Weights of a small GPT-style language model, trained from scratch on English Wikipedia.
Training: 508M tokens, 10921 steps.
MLP neurons of a small language model. Each row is named by its layer, matrix (gate and up: input weights; down: output weights) and neuron, and shows model dimensions 160-255. Each number is 128 + 24 x the weight over its row's rms, rounded and kept within 0 to 255. A neuron's up and down rows have the sign that makes its largest values positive.
After each neuron's rows, "fires in" lists the words (lower case) most often at its 100 highest values on Wikipedia text that the model never trained on; "fires on" lists the tokens most often at its 100 highest values on Wikipedia text that the model never trained on.

L6.gate549 [114 142 140 171 182  95 113 162 150 136 106 175 126 127 109 149 133 165 125 137 155 143 100 149 124 137  76 130  90 136 144 152 110 169  95 131  87 115 134 143  94 129 112  96 120 142 109 121 151 102  92 107 154 104 110 144 107 148 155 146 115 124 142  90 112 164 123 117 150 151 193 144 163 130 100 139 116 133 158 138 154  76 135  99 154 157 155 156 162 100 146 140 109 144  91 148]
L6.up549 [142 140 123 150 131 121 151 160 120  97 149 123 152 151 122 127 144 138 151 140 120 171 141 140 118 143 150 131 123 116 106 105 172 131  89  96 132  87 124  97 112 145 114 100 169 177 134 152 147  99 145 105 155  96 143 105  89 137 158 110 125 122 167 113 121 114 150 103  94 174 126 205 158 189 126 101  87 123 141 104 148 105 131 111 123 126 130 104 133  71 133  90 121 140 158 130]
L6.down549 [137 175 117 125 153 147 105 108 159  79 130 115 120 158 115 145 122  96 128 120 153 112  93 104 143  97 137 154  94 150  93 134 122 161 145 123  83 126 121 121  95 121 129  91 102 124 145 126 114 106 124 112 129 148 128 114 121 154 158 165 131 155 111 136 108 112 104 132 114  99 141 189 153 108 154 143 152 103 125 119 109 126  92 131  94 140 155 124 121 138 182 124 188 102 119 118]
fires in: "in", "of", "on", "for", "wrote", "published"
fires on: " in", " of", " on", " for", " wrote"

L5.gate886 [144 130 149 121 134 151  94 125 141 115 133 158  95 163 126 148 126 154 155  99 128 127 123 176 162 154 144 101 161 130 113 167 159 130 152 121 103  97 115 137 120 141  84 139 129 140 144 121  99 109 134 134 109 159 123 136 144 158 146 160 148  93 146 107  86 124 139  58  89 127 129 131 162  99 155 146  94 137  86 141 127 140 130 126 136 122 126 145 163 139 133 104 165 136  97 149]
L5.up886 [ 75  90 204 114 123 134 148 173 139 100 136 108 160 157  83 140 133 133 180 157 139 135 111 126 158 131 122 139 139 119 133 150 177 114 158 138  88 119  83 160 144 131 160 147 137 164 125 101 109 192 107 113 156 144 149 147 155 110 182 175 114  76 120 150 109 147 139 162 139 120 102 147 165 116 127 136 126 138 138 115 111 105 120  78 137 130 120 136 117 133 135 131 129 166 133 136]
L5.down886 [173 117 116 149 124 140 122 105 112 148 144 111 137 125 132 162 125 129 122 105 134 118 117 118 127 108 137 144 125 126 133 169 115 152 161 133 125 116 143  95 140 183 147 175 107  98 134 113 155 155 150 172  94 140 157  75 123 101 133 122 160 141 145 115 158 140 146 116 133 107 123 105 170 138 113  85 120 143 165 164 157 117 149 176 160 105 121 133 157 112 124 137 168 149 104 127]
fires in: "in", "of", "western"
fires on: " in", " of", " Western"

L6.gate808 [ 71 100 116 117 121 150  90 138 116 135  86 147 117 133 100 128 102 179 146 129 128 120 115  91 124 127 100 145 163 142  87 127 134 121 133 141 105 133 164 137 154 155 117 112 148  95 143 105 130 152 132  83 145 113  91  89 168 168 111 136 137  95 110 137 124 137 151 163 137 135 143 127 142 124 118 129 134 121 152 131 150 124 111  68 167 152 138 143  91 138 157 115 129  95 101 121]
L6.up808 [137 124 122 111 157 109 146 116 121  92 159 137 165 137 171 153 143  80 114 119 159 145  88 100  98 136 106 112 166 126 135 134 108  86 100 169 144  69 136 126  92 105 138 106 117 114 153 128 132 141  60 100 121 137 121 148 104 111 128 115 110  98 113 120 131 150 136 120 124 130 136 109 126 153 134 138 165  77 153 170 190 111 118 190 143 170 153 122  97 149 138 133 158 101 146 135]
L6.down808 [ 85 151 111 145 142 133 126 105 119 141 131 111 136 134 135 122 137 147 142 133  81 112 103 114 132 140 131 137 159 115 122 112 128 143 104 152 133 119 113 119 135 163 119 133 123 115 166 171 143 111  93 167 102 111 119 140 114 121 133 123 147  86 144 151 115 137 138 176 135 122  75 133 179 150 143 167 156 172 127 127 131 118  97 166 131 149 137 131 170 132 144 146 113 133 119 129]
fires in: "to", "they", "he"
fires on: " to", " they", " he"

L5.gate934 [ 99 140  99 157 131 160 132 143 162 103 142 152 121 130 124 107 121 121 127 148 146 140  79 144 129 172 145 129 102  85 142 157 119 153 104 144 128 123  74 104 138 137  88 158 104 119  99 124 151 128 138 168 172 130 142 119 132 147 129  56  85 133 139 166 128 104 163 137 116 119 142 138 161 132 145 135  89 151 146 105 103 128 118  73  72 102 160 118 118 102 101 117 135 116 110 121]
L5.up934 [132 122 136 157 109 152  95 128 125 135 138 104 137 138 142  86 131  97 136 116 137 164 144 121 101  87 129 119 113 126 122 139 130 102 157 138 143 142 135 164 139 136 134 134 107  81 177 137  96 134 128 164 123 136 139 167 131 154 154 158 168  74 139  82 135  96 126 107 144 167 135 150 196 149 125 138 123 162 181 133 144 118  99 138 108 147  59 153 141 136 115 180 161 128  84 131]
L5.down934 [182  96 117  87 161  87 116 152 122  80 157 114 168 133 125 117 150  94  91 111 132 158 100 126  98  80 147  84 103 115 102 129 161  84 121 103 121 135 144 155 140 125 167 150 145 118 107 136 157 123 116 147 114  94 160 103 151  88 103 156 178 110 137 135 109  98 125 168 152 168  95 118 119 119 138 140 120 125 100 138 127 159 142 151 145 128 129 152 135 137 107 131 123 121 100 142]
fires in: "most", "was", "be", "first", "only", "is"
fires on: " most", " was", " be", " first", " only", " is"

L6.gate376 [141 118 147 125 161 126 115  97  69 163 150 160 159 143 149 160 130 139 137 124 165 139 160 132 134 130 167 150 139 168 132 148 161 130 138 158 118 111 138  97 104 109  89  55 104 127 157 169 151 156  97 134 128 113 102 160 131 131 116 138 113 144  97 140 110 132 161 107 132 138 113 114 116 110 143 146 129 146 103 137 184 136 135 158 144 132 123  61 163 113  76 192 112 121 106 159]
L6.up376 [133 126 122 157 113 148 141 131 143 156 106 183 108 150 179 116 144  90 146 116 173 141 169 148  83 104 174 149 129 120 180 143 134  90 101 113  91 111 140 112 126 115 141 124 140 132 121 128 117 192 128 107 149 183 143 137 154 150 123 142 135 138 124 138 102 113 145 137 181 150 131 102 127 153 130 148  96 108 114 119 117 125  92  86 130 125 135 109 129 140  74  96 163 159 152 141]
L6.down376 [184 129 118 123 132 110 108 166 125  99 123 141  85 110 173 128 117 110 137 112 128  67 127 153 151 145 138 101 104 126 169 120 106 117  71 134 102 128 152 110 131  95 140  99 121 104 134 101 116 131 101 164  77 121 148 144 143 120 118 133 145 147 117 135 130 174 163 117  92 137 129 117 111 101 124 121 108 123 137 114 160 113 120  95 120 163 142 108 107  94 100 112  91 145 127 141]
fires in: "in", "from", "of", "to", "by", "after"
fires on: " in", " from", " of", " to", " by", " after"

L5.gate609 [116 108 138 137 156 157 123  85 131 136 154 122  78 146 136 129 104 166 131  98 152 116 137 142 116 135 124 119 168 160 145 114 141  92 132 115 135 108 137 132 122 101 122 146 160  78 168 135 106 146  99 151 133  96 141 140 106  88 152 145 106 121  95 157 127 144 105  67 135 122 122 155 130 137 134 163 151 164 126 115 161 133 132 135 164 129  95 152 157 133 121 148 160 148 145 122]
L5.up609 [125 136 130 118 130 147 149 100 105 115 154  93 120  96 129 126 111 156  93 194 131 198 104  99 118 146 129 120 129 154 167 157  97  89 128 102  88 102 143 130 144 152 140 131 153  98 101 152 140 152  93 187 122 131 150 111 109  60 106 113 103 144 151 129 141 109 127 111 163 126 108 131 158 126 125 146 131 159 132 108 155  98  97 107 119 133 124 118 147 158 131 190 154  87 124 116]
L5.down609 [135 122 175 107 138 116 144  94 111 158 108 133 160 110 123 162  98 162 129 152 140 125 105 141 121 191  98 124 124 133 110 177 139 116 127 105 120 104 166  84 128 140 148  92 147 103 136 108  99 128 107 125 149  74 109  85 115 138  75  97 118 124 139 102 156 119 148 113 140 106 110  94 125 105 158 125 129 126 129 110 138 102 117 142 158 116 100 117 120 186 121 176 110  87 155 133]
fires in: "the", "on", "at"
fires on: " the", " on", " at"

L5.gate1021 [134 143  91 120 149 127 152 171  99 106  91 128 152 113  89 132 133 174 144 127 145 102 117 130 111 125  90 131 128 156 113 124  81 129  82 149 121 180 122  97  90 137 150 111 157 164 106  87 101 148  96 115 110 109 127 155 135 120 119 109 117  91 120 133 120 111 141 144  85 141 141 101 111 103 105 139  85  91 109  95 131 120  79 146 122 136 107 104  49 123 140 131 183 107 131 105]
L5.up1021 [145 124 134 162 153 139 152 114 124 118 134 117 102 136 119 124 105  87 145 148 171 115 133 131 129 150 174 136 152 149 140 138 163 101 143 123 124 151 110 139 153 129 154 153 163 123 120 116 151 111  72  96 166 118 132 143 129  95 150 107 124 124 147 164 122 112 144 121 119 109  96  95 131 123 169  69 124 126 118  83 120 133 111 138 137 174 153 100 174 101 158 129 158 124 165 107]
L5.down1021 [104 103 132 150 137 100 129 120 168  92 128 148 147 141 142 122  90 114  80  96 155 162  94 194 122 116 129 145 158 147 103 131 118 128 113 146 113 151 130 191  94 163 112 132 131 131 104 140 113 167 142 137 150 134 144 149 151 141 118 154 105 172 105 125 145 130 130 167  80 119 108 120 158 156 118 138 114 153 150 116 162 127 119 153 155 129 104 123 110 139 141 152 113 104 136 150]
fires in: "to", "we", "they", "you", "weichel"
fires on: " to", " we", " they", "e", " you"

L5.gate584 [130 109 111 127 137 146 147 148 120 108 107 109 121  90 152 133 118 145 137 112 148 104 155  87 139 154 120 124 156 159 130 132 163 142 130 127 120 122 133 102 127 119 130 135 160 153 170  90 102  91 146  86 113  86 129  98  78 150  76 122 134 109 122 150 108 141 110 115 157  97 143  97 166 133 132 152  70 112 125 150 118  94 114  74 127 105 104 105 111 111 128 126 150 113 116  85]
L5.up584 [127 110 136 114  98 110 133 100 125  77 136 177 141 162 150 162 123 144 137 145 117 127 128 136 141 167 138 135 138 143 142 121 130  72 152 172  93 118 120 122 117 162 184 139 153 121 116 141 140 136 123 125 128  94 127 129 136 116 130 108  81 127 147 119 120  66 178 119  78 136 129 146 133 138 138 135 123 126 123 111 145 163 122 143 119 125 158 159 121 109  77 158 173 114 114 151]
L5.down584 [121 100  99 120 101 148 115 122 161 172 119 163 158 143 155 145 118 130 109 156 129 169 108 146 155 134 117 160  79 142 117 138 130 143 132  99 160  86 107 138 131 130 182 135 107 135 119 117 138 157 110 115 141 127 124 136 194 118 104 104 120 159 127 137 139 150 161  83 127 114 124 144 134 110 108 140 117 146 148 146 134 130 171 153  94 148 153 142  99 154 121 130 101 129 111 122]
fires in: "and", "of", "in", "some", "to"
fires on: " and", " of", " in", " some", " to"

L5.gate339 [195 132  77 123 108 128 126 127 124 112 150 145 117 136 120 140 174  98 130 114 168 153 127 107 153 124 122 151 116 162  88 128 128 141 122  83 151 113 132 102 126 114 110 156 137  73  75 125  78 105 142 136  87  84 145 111  93 134 144 185 141 135 109 168 127 100 142 140 121 120 131 149 102 138 140 139 141 138 134 147 104 120 132 101 127 154  94 142 125 155 126  63 108 131 134 140]
L5.up339 [144 139 131  98 142 170 170 122 100 119 147 125 135 120 134 176  81 157 118 102 167 144 112 173 173 109  89 110 110 163 144 136 108 131 131  95 106 113 143 121 106 106 121 123 148 122 110 106 128 167 156 125 114 113  99 127 132 113 161 120 130 159 158 130 135 100 137 129 108 120 128 135 154 108 130 178 148 137 123  88 111 127 162 108 135 147 131 118 115 139 109  98 126 118 165  93]
L5.down339 [154 149 146 113 101 159 161 132 129 145 164 117  86 125  97 136 139 102 135 101 155 140 120 135 105 117 109 174 143 129  88 148 120 177 181 135 154 137 127  85 128 146 133 131 127 118 120 131 142 122 136 179  80 133 146 145 144 135 106  87 116 183 132 102  92 170  99 172  97 135  93 133 154  94 121  71 127 117 129 132 129 130 115 125 113  98 109 131 136 106  97 127 154 155 139 141]
fires in: "in", "of", "on", "study", "studies", "studied"
fires on: " in", " of", " on", " study", " studies", " studied"

L6.gate46 [123  84 135 126 165 122 142 124 127 139 156 142 135 154 121 119 127 134 185 138 103 147  84 132 102 130 145 146  94 125 128 159 104 134 146 131 127 157 141 102 160 136 142  86 138 135 126  90 146 106 134 111 117 103 115 111 105 114 158 141 118 109 178 179 149 117 147 112  93 143 131 123 157 112  97 133 111 128 118 125 149 119 175 152 156 132  97  89 151 118 158  98 125 172 111 149]
L6.up46 [115 123 125 124 118 134 151  91 116 125 126 159 144 139 126 129 112 122 118 135 150 108 171 137 128 148 142 125 119 152  99 128 141 124 133 119 108 120 176 112 147  85 169 151 148 154 105 157 109 137 142 114 120  98 165 110 168 137 132 135 163 168  72 130 115 129 105 159 118 102 151 143 139 127 174 165 133 128 158 114 115 134 126 114 139 124 176 112 181 133 116 132 119 103 112 123]
L6.down46 [151 116 138 135 140 143 123 101  89 171 108 132  97 108 103 137 127 104 117 143 193 115 155 174 154  96 112 130 134 128 120 135 127 132 100  70 108 104 143 114 122 111 126 157 139 118 127 104 148 113  98 163 135 101 122 184 117  76 137 115 160 122  96 154 117 112 165 115 121 111 115 161 122 141  94 114 156 145 129 134 156 117 149  85  84 123 129 126 146 137 106 118 108 134 115 147]
fires in: "in", "at", "openmindprojects", "on", "across"
fires on: " in", " at", "Pro", " on"

L6.gate432 [172 135 160 165 161 138 141 116 139 102 135 125 119 159 110 142  93 138 137 136 141  81 130 138 149 180 133 184 143 110 101 150 112 111 134  94 133  90 160 126 118 157 126  92 141 155 122 120 128 110 136 106 116 101 147 119 158 135 155 129 139 116 154 163 112 104 141 108 115 168 136 127 162 161 108 123 113 148 146 129 121 115 176  61 145 132 113  64 136 126 116 128 102 160 173 124]
L6.up432 [170  94 157 119 113 129 127 147 132 125 118 114 115 125 147 121 113 100 152 119 184 129 140 127 144 135 168 153 165 141 120 167 151 124 162 173 150 115 137 142 112 153 114 157 117 149 128 156 106  56 153 130 134 104 143 134 145 121 118 129 147 137  89 136 102  35 163 116 132 135  93 124 169 156 137 164 114 110 108 145 131  93 133 132 107 141  89 138 111 107 150 122 148 105  88 110]
L6.down432 [130  90 136 150 117  96 141 114 140 128 114 132 125  99 120 113 153 127 141  97 168 136 129 144 152 155 120 129 172 110 103 131 123 176 147 107 105  96 151 122 124 145 139 153 131 134 113 122 126 150 159 124 130 108 127 109 167 149 133 132 137 184 107 166 135 137 108 135 126 126  88 141 158 104 112 113 123 137 134 114 106 117 179  87 155 105  91 121 176  70 170 119 120 147  95 108]
fires in: "during", "of", "in", "spent"
fires on: " of", " During", " in", " during", " spent", "During"

L6.gate850 [166 156 120 133 113 148 147 174 138 146  97 164 141 164 105 125 122 148 109 125 172 137 136 139 132 105 144 114 117 125 178 102 134 123 123 159 118 108 164 150  76 143 108 149 116 118 141 183 101 143 118 168 136 113 130 123 130 100 135 116  37 119 105 132 133 140 117 115 140 116 134 136 139 135 140 140 111 140 149  98 196 122  90 111 137 123 166 151 121 135  98 144 134 101 158 173]
L6.up850 [ 93 112 170 110  95 150 153 117  95 115 133 151 131 147 156  73  95 121 179 140 179  80 131 118 144 139 160 137 163 127 165 180  85 149 131  74 132 150 117 155 145 150 146 105 142 136 159 176  96 113 114 121 150 108 145 139 146 126 127 155 111 144 126 172 132 136 155  64 110 148 130 119 158 123 154 137  70 171 131  77 153 166  89 140 175 128 106 159 157 138 142 135 105 110 126  86]
L6.down850 [143 129  99  93 152 107 127 116 105 154 119 114 123 101 127 158 141 148 122 158 100 103 162 109 148 135 119 111 137 139 107 140 138 121 144 108 150 105 126 111 122 143 128 128 122 113 132  61 146 129 152 125 143 111 127  99 120  73 135 124 195 109 200 128 146 113 126 142 124 125 129 148 136 128 107 100 127 133 127  97  93 146 149  94 106 146 127 147 129 117  96 134 118 131 160 141]
fires in: "a", "an", "the", "to", "in"
fires on: " a", " an", " the", " to", " in"

L6.gate765 [124 165 114 136 134 155  72 112 111 130 134 102 100 171  95 178 142  99 146 110 130 116 126 146 157 157 106 142 154 112 107 135 158 111  99 149 108 136 105 111 188 132 122 135 119 130  98 122  99 145 143 174 128 131 167 131 128 179 116 146 117 145 134 127 172 114  92  71 114  80 161  77 139 101 131 144 115 138 128 141 149 156 114 135 141 131 144 148 130  90 119 136 118 132 137 149]
L6.up765 [136 119 107 133 105 135 102 147 138 139 114 138  86 161 106 101 109 138 133 115 121  94 121 138 219 132  85 148  96 140 117 121 144 140 127 151 115 123 100 172 113 113 144 163 169 169 101 138 129  83  93 106 117 169 127 104 141 175 106 135  90 139 127 148 130 133 160 108  74 124 166 126 136 138 136 148 115 147 125 147 165 144 114 133 102 148 121 124 122  98 101 159 109 110 155 128]
L6.down765 [132 105 114 105 165 117 116  71 112 126 154 121 161 111 148 104 133 150 156 125 165 134  95 115 157  99 143 149 127 152 113 109 158 147 119 120  92 146 142 107 115 131 136  95 127 166 118 126 157 112 136 164 111 136 103  87  93 112 115 152 128 145 144 117 124 133 148 160 150 115 113 130 112 113 123 105 162  97 115 145 134 141 136 118 131 146 166 129 107 119 119  94  81 139  91 147]
fires in: "is", "became", "as", "become", "it"
fires on: " is", " became", " as", " become", " it"

L6.gate716 [ 82 116 112 143 136 115 109 113 124 166 161 101 110 137 126 163 107 108 156  98 152 108 147 139 109 140 159 159 106 164 121 164 105  58 140 102 130 143  94 116 157 149 184 121  56 144 149 122 144 135  94  99 144  99 100 128 130 110 155 156 145 107 127 138 134 101 128 147 110 155 125  93 167 138 164  78 108 143 140  95  96 146 131 119 133 121 100 162 101 135 136 103 136  88 144 167]
L6.up716 [130 132 132 148 139 129 142 103 109 151 125 101 114 138 113 143  63 121 148 120 154 108 127 117 106 151 133 147 104 121 133  96 118 107 114 108 161 154 165 127 141 111 142 109 116 133 139 112 126 159 166 100 184 124 125 160 107 141 138 136 113 146 109 140 141 170 147 140  99 105 124 123 159 164 148 117 121 121 130 163 107 174 107 125 156 142 100 115 125 113 191 144 163  83 182 161]
L6.down716 [114 102 118 124  97 115  86 102 161 155 108  99 125 113 110 125 111 105 131 109 111 121 120 139  92 158 141  89 125 104 115 157 136 125  80  94 145  90 102 120 116 166 200  91 171 113 112 144 124 121 111 126  77 117 103 116 132 153 137 124 144 131  77 129 144 135 114  87  98 126 118 143 120 149 116 127 123 117 122 141 162 142 135 106  79 127 127 126  96 100 163 157 114  98 181 133]
fires in: "i", "we", "you", "they", "if", "ve"
fires on: " I", "I", " we", " \"I", " you", "ve"

L5.gate251 [140 106 133 165 129 149 202  95 112 154 130 142 171 107 158 112 152 107 140 116 131 141 130 161 145 108 122 129 131 139 122 116 143  99 124  99  90 136 142 100 115 107 145 126 152 132 135 146 120 172 166  91 128 104 159 116 143 143 129 163 122 161 160 111 205  88 144  96 109 139 146 147 149 130 119 156 135 129 105 157 140 109 120 117  88 146 148 102 113 131 117 133 131 116 148 133]
L5.up251 [142 110 135 180 116 156 159 128 137 140  84 129 142 100 120 144 135 140 152 128  74 108 112 158 118 157  95 112 166 151 120 138 144 150  95  84 109 122 136  97  98 144 184  92 129 109  96  87 102 165 126 138 126 103 123 154 104 119 115 142  97 133 108 145 184 132 126 133 115 107 160 105 192 110 142  99  96 142 100 159  93  81 135 116 112  92 131 103 147 152  99 138 109 131 107 109]
L5.down251 [130 141 111 145 136 101 140 100 117 102 137 139  96 135 160 139 156 140 159 149 117  92 180 155 148 155 136 133 147 118 172 168 144 147  97  95  96 120 138 150 104  67 144 121 169 126 120 136 149 127 111  97 106 160 141 121  94 174 151 122 155 117 121 136 108 102 112 102 151  87 107 139 113 122 118 128 106 142 122 128 100 154 153 149  94 106 117 115 127 132 115 134 110 166 108 157]
fires in: "in", "to", "on", "of", "a"
fires on: " in", " to", " on", " of", " a"

L6.gate845 [119 115 146 142 116 155  67 138 131 147 114 149 150 138 146 176 143 143 130 127 108 155 102  99 109 114 100 138 142 118 126 137 121 128 129 119 144 152 168 115 139 123  85 153 125 159 123 169 156 140 114  88 173 128 179 179 125 141 148 126 155 164 154 156 136 111 160 106 139 125 133 138 137 103 114 129 151 142 148 113 129 166 118  97 146 132 169 132 111 162 149 111 152  97 109 123]
L6.up845 [112  90 168 152 116 110 110 135 125 165 168 111 130 101 134 146 125 146 163 148 155 118 133 114 147 156 120 144 120  90 126 129 101 152 168 125 106 114 124 126 101 139 129 107 118 130  70  85 151 120 124 143 104  64 148 153 118 150  90 154 130 128 147 173  74 127 162  88 112 164 130 148 135 119 136  95 120 118 140 163 161 148 156 164 109  95 118 120 118 106 145 129 145 123 110 136]
L6.down845 [ 91  82 135 100 130 117  81 143 114 106 115 121 163 100  88  89 140 145 114 151  99  79  67 123  99 115 167 131 104 107 137 140  89 156 133 145 175 132  95 135 132 149 131 123 135 124  95 106 125 151 131 117 127 165 123  90 128  95 128 150 121 149 133 144 155 172 109 136  99 126 104 147  98 146 153 136 129 164 123 128 134 125  91 137 138 143 173 136 126 130 137 128 153 121 124 161]
fires in: "by", "with", "of"
fires on: " by", " with", " of"

L6.gate874 [111 154 107 150 140 145  97 154 124 182 130 121 140  84 139 162 125 159 118 141  97 109 173 125 139  90 131 175 106 117 117 165 112 133 131 151 108 126  99 116 137 180 123 126 187 108 116 115  81 146 131 126 101 148 114 126 153 139  97 148 115 156 124  82 106 111 136 119 153 128 138 122 159 127  97 131 154 143 136 168 142 161  93 137 150 146 223 137 135 140 155  81 111 144  60  94]
L6.up874 [124 131 140 156 149 137 131 100 121 141 117 159 158  98 147 140 154 143 111 112 149 105  99 197 175 119 141 139 161 152  73 124 114 118 120 103 130  73 110  90 151 114 118  66 138 136  96 115 130 148  95 169 108 120 139 142 104 132 150 129 143 183 118 123 139 112 122  87 168 121 144 160 128 126 131 147 117 178 150 162 124 130 124  87 145 150 153 111 169 148 123 132 101 131 137 114]
L6.down874 [124 154  76 123 131 149 125 133 178 124 167 184 123 141 137 149 102 104 145 103  96 155 120  48 177 137 140 144 141 174 153 133 121 149 146 183 136 148 103 103 123 100 116  85 145 177 145 120 114 165 120 128 127 166 140 102 135 115  93 121 136 151 120  56 120 187 129 204 100 104  90 171 119  87 157 134 129 128 105 137 101 135 109 122 136 123 145 145 138 139 117 146 107 124 154 153]
fires in: "in", "to", "by", "from", "of"
fires on: " in", " to", " by", " from", " of"

L6.gate943 [128 149 136 108  98 135 109 101 137 102 141 105  90  96 106 141 117 140 154 115 128  90 111 137 118 107 125 181 146  79  92 106 148 103 126 113 162 126 127 134 142 156 118 116 138 155 118 137 174 164 168 159 169  97 101 121 116 145 146 169 120 148 144 136  88 131 128  88 128 132 110 103 178  98 135 129  72 123 119 147 140  73 130 144  99 152 170 100 149 188 157 135 159 155 134 135]
L6.up943 [ 98 212 126 155  91 118 121 130 156  91 121  85 163 130 127 108 168 126 158 110 141 111 127 147 133 118 126 126 126 120 124 144 122 139 146 122 165 131 177 151 166 118 163 166  86 115 118 122 101 149 145 121 133 143 175 169 123 180 141 149 127 111 146  68 120 122 162 150 101 141 169 128 177  59 130 139 136 121 129 114 131 136 110 108 131 130 123 129 104 107 152 152 125 128 117 111]
L6.down943 [114 120 109 136 131 134  97 103  59  89 106 143 104 136 153 121 121  87 143  94 126  88  96 101 134 111 129 143 127 146 114 104 133 133 111 152 111 140 138 175 147 114 170 142  91 109 145 191 117  82 165 166 137 163 163 102 137  84 142 162  96  79 147 119 115 127 131 127 100 109 134 132 121 102 151 148 148 102 122 150 164 151 115 125 134 131 105 158 145 111 139 117 104 133 126 132]
fires in: "was", "is", "are", "more", "very", "were"
fires on: " was", " is", " are", " more", " ex", " int"

L6.gate25 [131 138 175 115 116 118 150 120 162 119 127 142 139 114 168 142 174 109  92 194 125 114 100 147 116 130 126 125 164 107  91 129 105 111 111 106  88 135 151 118 119 146 122  94 130 116 143 166 118 146  80 174 154  51 153 136 163  96 116 134 129 110 131  86  88 126 127 128 138  93 143 131 118 135 115  87  95 137 156 119 119 111 121 152 132 143 126 108 110 124 142 157 170 149 152 132]
L6.up25 [129 144 117 122 126 142  90 122 132 115 127 102  95 138 108  99 147 137 127 110 136 143 148 102 108 135 120 136 120 118 125 153 153 116 126 150 107 120 118 118 112 121 146 141 143 160 128 138 156 115 144 116 138 148 133  93 148 128  77 123 128 109 118 126 140 114 165 130 183 113 165  99 107 123 170 147 135 130 127 123 122 189 148 111 115 153 126 109 153 110 135 175 146 107 162 153]
L6.down25 [110 140 140 140 161 124 198 136 147 127 120 128 203  89 151 101 121  78 130 155 116 111  82 127 124  84 112 128 128 141 100 109 111 117  67 102 129 142 126 119 104 120 138  81 139  90 129 138  86 112 102 146 133  88  94 160 147 116 123 112 128 114 146 142 101 164 138 116 104 145 112 144 120 139 150 111 121 127 129  81 162 122 135 128 128 135 152 131  93 137 133 102 143 143 133 102]
fires in: "they", "we"
fires on: " they", " They", "s", " we"

L5.gate762 [131 108 128 150 111 151 118 102 140 125 113 133 142  99 163 135  78 106 159  98 119 162 120 101 129 119 133  88 136 125 131 143 128 129 131 111 128 109 141 130 105 119 154 145 136 129 139 126 132  68 131  97 123  95 117 128  83  89 124 104 117 139 102 158 161 131  94 132 133 168 146 116 155 160 137 139  95 126 172  62 154 111 116 144 163 103 114 124 131 119 108 159 144 173 160 110]
L5.up762 [117 138 135 158 158 105 151 103 114 152 103 158 117 125 164 144 103 117 143 134 105 176 124 100 134 142 124  76 135 110 176 133 107 125 104 119 112  53 187 159  99 114 140 110 124 119  96 101 130 134 113 115 143 130 142 162  94 115 110 137 108 116  98 110 146 128 126 145 152 160 174  81 159 137 166 121  98 159 118  90 156 112 116 123 128 132 142 127 136 149 126 136 133 111 123 107]
L5.down762 [ 68 136 131 143 161 126 150 108  98 107 158 124 157  82 127 125  77 118 142 144 186 106 111 130 162 149 149 110 121 186 138  75 141 206 139 100 147 128 101 132 108 124 146 131 139 122 157  97 128 122  86 141 122 116 130 100 144  89 125 165 124 119 136 135 130 116  81 159 130 168 143 115 151 126 125 120  77 113 120 132 124 101 139 185 153  76 110 132 153 111 149 133 125 133 137 123]
fires in: "on", "have", "28", "24", "26", "19"
fires on: " on", " have", " 28", " 24", " 26"

L5.gate916 [145 157 115 131 132 104 144 113  98 148 101 165 144 117 111 161 134 116 159 157 186 146 135 181 115 129 160 170 128 160 115 145 144 111 153 158  88 158 111  98  95 115 134 116 148 155 139 129 157 156 132 127 110 105 152 131 153 150 123  74  81 122 148 132 122  87 149 129 110 143 173 116 177 187 142 108 105 133 132 144 106 110 137  99 137 110  98 105 142 102  78 106 169 142  81 109]
L5.up916 [147 101 120 111 150 131 184 155 123 122 103 162 134 111 141 162 145 121 148  80 115 109 135 127  87 110 172 114 134 132 148 137 112 106  93 101 124 146 162  62 118 107 122 118 117 127 110 126 130 104 117 135 115 130 127 107  93 141 148  98  96  75 181 151  95 135 151 117 133  85 132 160 168 123 143 128 103 148 112 152 156 169 152 130 158  88 112 104 131  86 148 123 144 158 107  93]
L5.down916 [110 103 119 170 150 101 151 134 145 163 121 156 128 144 119 167 127  91 112 126 177 185 124 113 140 135 107 102 109 128  95 137 107 143 101 124 121  97 125  90 113 133  96 115  92 166 122  75 149 140 149 128 115 129 140  92 143 149 133 142 143 181 124 133 144 139 109 103 103 152 131 144 120 139 133 111 125 140 111 138 121 133 169 117  96 126 127  75 112 126 143 109 146 152 129 133]
fires in: "of", "in", "to", "on", "for"
fires on: " of", " in", " to", " on", " for"